{
  "activation": "gelu",
  "qk_norm": false,
  "init_std_qkv": 0.0706,
  "init_std_up": 0.0706,
  "init_std_down": 0.0,
  "optimizer": "ademamix",
  "weight_decay": 0.18,
  "grad_clip": 2.0,
  "warmup_steps": 301,
  "schedule": "wsd",
  "final_lr_fraction": 0.0
}
MLP neurons of a small language model. Each row is named by its layer, matrix (up: input weights) and neuron, and shows model dimensions 64-191. Each number is 128 + 24 x the weight over its row's rms, rounded and kept within 0 to 255. Numbers have three digits each.
After each neuron's rows, "fires on" lists the tokens most often at its 100 highest values on Wikipedia text that the model never trained on.

L8.up59:131129148120192119122133159138115147126099153148142144126143067110125115139111117195125141149165084138093130136132154153127127128078144119124131099129137139150133114110112125150139073137138109138155129146139098115112081122143169125113098116130138108109144124175129109134119128136142148101117143086168145114177109117104128108106146149090144120141140137084099150192124090124082139142137
fires on: "dis", "{", "It ", "re", "also "

L4.up333:148083100163131118131142097125113116126131159081182141139120127133143155113120137108154133087127131112123122109119152104115126070115144107145111117111121144127159159130120141134152081115104151128183107109157134134143180117163109136112150107122105149154172159111101134137136098145162129115120123140192120136091105114104147111133124167106162101145136138124110079134138118151111114095165
fires on: "year ", "all ", "ly ", "n", "id ", "ul"

L2.up60:139153099089066128135129138118089172135112125096181119119127106149138078114128107134135132159129100115158089086128125143127187154126136113081171123110150111103138116117138121149111139138089132101117088142156089125126213136125145127138145091125125122106119112113105138111128141123111129111069134133126116128120117143133123128153114119185081105153097131144119116099097146168099147158130
fires on: "n", "by ", "8", "in", "by"

L2.up134:135157137106114127127163120129143140138129083107091127105132136102148147136102138114125153118157123106130075126150090144148081158154176093158162090127157119129117111112144125167111150160108104108149143141176117142088128118131100119085066093113100101126158146134146129133127146122170122160142152134154165140113128112139157118146176125162127130152089168168189096180094125132081144121103
fires on: "ro", "pro", "pre", "bre", "ple"

L2.up32:108167106165151089058145175118062157131115105105108109118098137122129111096145101137145166132103160121133105131089148129131126151130105154147101125106152119119126092129152089163130128094123143145152127110126100134135155152157114104138098135143101103155125145127142144129118130091080160099118144131109133105161117178161130136100084165138095120164141096128119145118117108118128095144130
fires on: "on ", "is ", "RA", "ber", "ang ", "in "

L9.up376:162131095157151094125087085164123159115143108144129133121111086175136176123143143165114166100113095096133144112103122111133138091152125106106122136108116088124122112114122098118169137134087131115136138122136146161094092141091102121109116137148130116138082121156111140149121148126119131175081082111156129144128119097130128114134107096143117130147141161174152128119171151161139149118118
fires on: "s", "rec", "acc", "dr", "th", "ent"

L2.up49:146158127153098171118154158159109113159117125147100154148159119114109146148124184124155133133136115139116155133140097127151126075150140133083103159118113103068135097107161109159125105113166131093143157134165090144119134145161132156105111121136117125164139149117135094126129105172145096131117118142151117087105161136143110112119099125140173142131119148146099107134108123129139092145192
fires on: "oc", "anc", "ic", "ist", "Math", "fic"

L8.up163:097138136154141137115162138126100150124103121097141135146124118062106140131120161159157092114111128104117121120170078105125124135119146124077140083135166165139158112112110101110197153148097128113129167087112129129129126160142140142104167134132119120138117154114154166130127099134125130101146113091114106156148162113089096137157158117138169117135115185141154135173110133113111153156130
fires on: "s", "g", "e", "th", "4 "

L2.up281:129114114171089107114146135107072141178099150100173132144099082133124149110104147136129137087130166087169113102120131158133085110106167150114106104092145080171156114121129123127147139130104093124164107140096117124098118125124143121125112165134097121088128142129126094139075169102103085071139140103158157145134121126119121135133078116135131093122145146098127079134149156143109103130145
fires on: "au", "is", "\n\n", "ad", "enti", "il"

L4.up46:151131124115147167129108116139081132109124127131101109145120129097143161156161142140106124109107118146132083126102148133149138144083142121144127112124136098159140158132131081180153127097122108101115115143128126138158109178163147124127143114173131105115144182104125105156142117144145137128130147088169141063149141145120120112154182186085111136136110130171143119127106169127103127101139
fires on: "'", "ow", "re", "ond"